Weights of a small GPT-style language model, trained from scratch on English Wikipedia: 12 layers, 2 heads of 64 (1 for keys and values).
MLP neurons of a small language model. Each row is named by its layer, matrix (gate and up: input weights) and neuron, and shows model dimensions 48-143. Each number is 128 + 32 x the weight over its row's rms, rounded and kept within 0 to 255. Numbers have three digits each. A neuron's up and down rows have the sign that makes its largest values positive.
After each neuron's rows, "fires after" lists the tokens most often just before its 100 highest values on Wikipedia text that the model never trained on. A number after a token or word is its count.

L7.gate360:090151126112117115182159099139116126030128111081118077156095081101152161151126130125150130131168077160202126106102119141169113144151100104093180142169141179096086120116152134104132168128138064103108129180103096174087131157105123164131178140161172136074066148117100143156160157180163114160
L7.up360:107113154157106138134108158141109148107093138132163137069118164116136102054140151128120170117128108147131054121133081069150153204079134132133135086116144119127132117105084126109121056159147072069141181132075123116111113139174092191117164161094123164104111090133182206118151139153067090146
fires after: " and" 35, "," 25, " a" 6, " but" 4, " the" 4, " is" 4

L7.gate78:106119138147120105118149112154142125158099088150177111157089137095120124084102143165150124083171123114111113108135111070083113116121133121170099109137118128196159174137121123144159074078080142188089071181133109133251104097079145171152099102165150067089132081129147098112134123082144169120
L7.up78:132149171115111185144179050135097135111158138230113163149105134116120081058154091117123139125122122158089145064164159093165087041098139180097114119100156124112146147106106178108118094128122124111139166163131163102140132098142198125174140145152122104102126140122133136090155106178147152058
fires after: " \"" 24, "\n\n" 23, "\n" 10, "," 8, "=" 7, " and" 4

L6.gate316:158094105176127118098116180132141124160200130079112110154093156095077179213129092168131109147122063137099183120103163153167140103063176111120137135119079174113128118150089130148132125167185165160181113199172107107049156180109117124172070125035124152136115141105121083137068152160096135153
L6.up316:080124130179149124129144139176125123191158074104074137160131132170198131132102147098096141117080143134115100136098158135150092135200132113121175160142172190148142121120125184099163144175155178104118163136109133143157110098101105141122101111118203073068082199168111094147166118141079105150
fires after: " C" 19, "A" 18, "S" 7, "L" 6, " A" 5

L7.gate421:095167145078083076123150099144111087080127142191120140135173128132214188124177138179098141150105153125120130115085149170078112110116148088117118127160175040159110132075161159144155134134173132151168139153129136114136168064058155108153114131127111163182172088072114087098081142138094102137
L7.up421:108181128079095127136124112146079146086125076192132157151149142116180094157202189142121114094118150106093157115114116110120166146046161076110127097156167083084093080164164174152120142142128139115143163107139077132108135083141157149067130135132103120166071181152079104107107104143098104131
fires after: " (" 45, " Box" 5, " sim" 4

L6.gate167:070124129202126107168133066114119123098089086093113131104127170155109170159139171085146094137110096122138132147111153105067119171133103132159106120127081156116104173131123143154053215100155147137083142161121147059174218162082072162171149102106128100092129168129133167154160124169128130140
L6.up167:188159140156114108142081165129111055069163104125193164174155089122118150072117071155037147083121180109117126131122151130189116147120126188158115070171157128158101128084101104131148129082137121108133134138157156083129115110156104087115102148114126107139148098137153170138177100120112079149
fires after: "," 36, " that" 16, " as" 7, " but" 5, " As" 4

L6.gate252:107128116126110171140154129098126142132169168112138128138158100167079154143135134100103137155087135138122185116120164133108090107092152075161124118141074164159107131158089104106149171131175147095153152144176146112132156122139126110051095123070106084048091129085124119137133124159145155120
L6.up252:154169135115118098146089113113159142097123093133041106166166105111120070131130124182115132129153187171177123118107125103129165099148076117113110148090168174153126124146099086157098132070075112080138110147114125082148132126082087111104134094057186127082150142155118101074162132124132154117
fires after: "," 39, "S" 19, " March" 5, "L" 5

L4.gate95:114124174109132168097109111127128145184074071135086105189128145093143077110151112136147144158174051126163114080133123145133117109066082170149128144116153143143167105096075103151131160132135124171153172133156082146123161117146074146095171111125108083158138160095138080123181157094070127151
L4.up95:080144098161084111109124115148121181127146124116132197078116115140209161118139120145127117087129162178074144108113139134159159135063063168130081121122108094148075143138130168191106110142119143093068125095116139115102149161128071159156118143101141105106152194137092103137131178123167133132
fires after: "=" 31, "." 18, ":" 4

L6.gate71:128104098147064100114098059156156100101145113120191112108157186127201062088111145125196157101147149083133131036077083118121135172117116153090153151138138124124092084094117033139090115120196118155127112143110098127108176167152138141082132105136121081101159123097127066104161102108165153059
L6.up71:118116176084185131108112155095095099110128158102165144078153088122091118073135106156157143141151101141060093107171120118145185101123092115090094099075174133133084068173128113153089057207165113122131094160091156178106141128131154164145075065106132129161088181135117072074175155113081099134
fires after: " the" 26, "." 15, " and" 12, "," 6, "\n\n" 5, "The" 4

L9.gate357:087127132110154102077142183118147106139092167130137114136098118147121134096114137117125148174101203124121142138111146129141094126119121171058157149146119160122112098109119088114155059144124114121053077143124148098114173136169123155181170122132106137167162155050112157176092126156124124110
L9.up357:080143120098120109081117132083099115087159156124143137100063070143101086132120173097177098089081080151116185067126122136128129122134139152094142119169062064133144150160090111152163128153087164139168063099181109122179138180184101124084116163118185149151124147152083080151056114134114097119
fires after: " |" 49, ";" 7, " Nominated" 7, " All" 6, "|" 4

L7.gate289:036194147073136160139139129071166087094119126143102081116118135165176150132117154111112109083117113089137137164105106136128053155081142116093147147134117114156087132145189100162115145200144116100128130087135164119151138161120125116200092142142150116103139144085167121087047199179151095116
L7.up289:078189105178082083122150194132166103146128104100097102114145164121157141114125160142111126153134118140177131128174080116123145141109132095127174093113119160129145061136107112120159147136110111150103170163096141089106071078108045143141122143129147112137207156150101100151080128112080106152
fires after: " |" 24, " (" 19, "{" 9, "|" 8, " D" 6, "D" 5

L7.gate91:118137172110153153166092211094111159166094152186109092198086076140127128122111079142149131211145109114161170117104217161167089114166154083145063174112142104104136134126145147130138120162159122125098115144191097145119122121108087139193129087066152111140175125159129131196181106107086098178
L7.up91:090101134123128146120113159075156152115135129230111195110190079138103119087129108128131084172128133127129161186188156156210148149124100085134099092137141149126126173180147081068125118119123121135064132148162110145159143176126139155121097146144145144133104117108091100118156178115137186130
fires after: "=" 18, "," 16, " =" 12, "|" 11, " |" 8, " of" 8

L6.gate154:106093130056104160101163118129132094143139120155145115130131114138146175114146140115096079124161119112130138138135083125134086164131171139173120147119139133149129185104142106134178207102127187181115134175128131118189113091164123092108101142154219104120110043133115143113137109173187131098
L6.up154:129099188091139120118121084109092096208160110082043124152136126160072141088160131133148116179155136112136141117137164083157136157129182119061102097083088136095145141181081088115113134118136168192116136101142083131163101075146169137138148109116156107110102091122092143088187146079163062093
fires after: "=" 71, " =" 23, " Bra" 4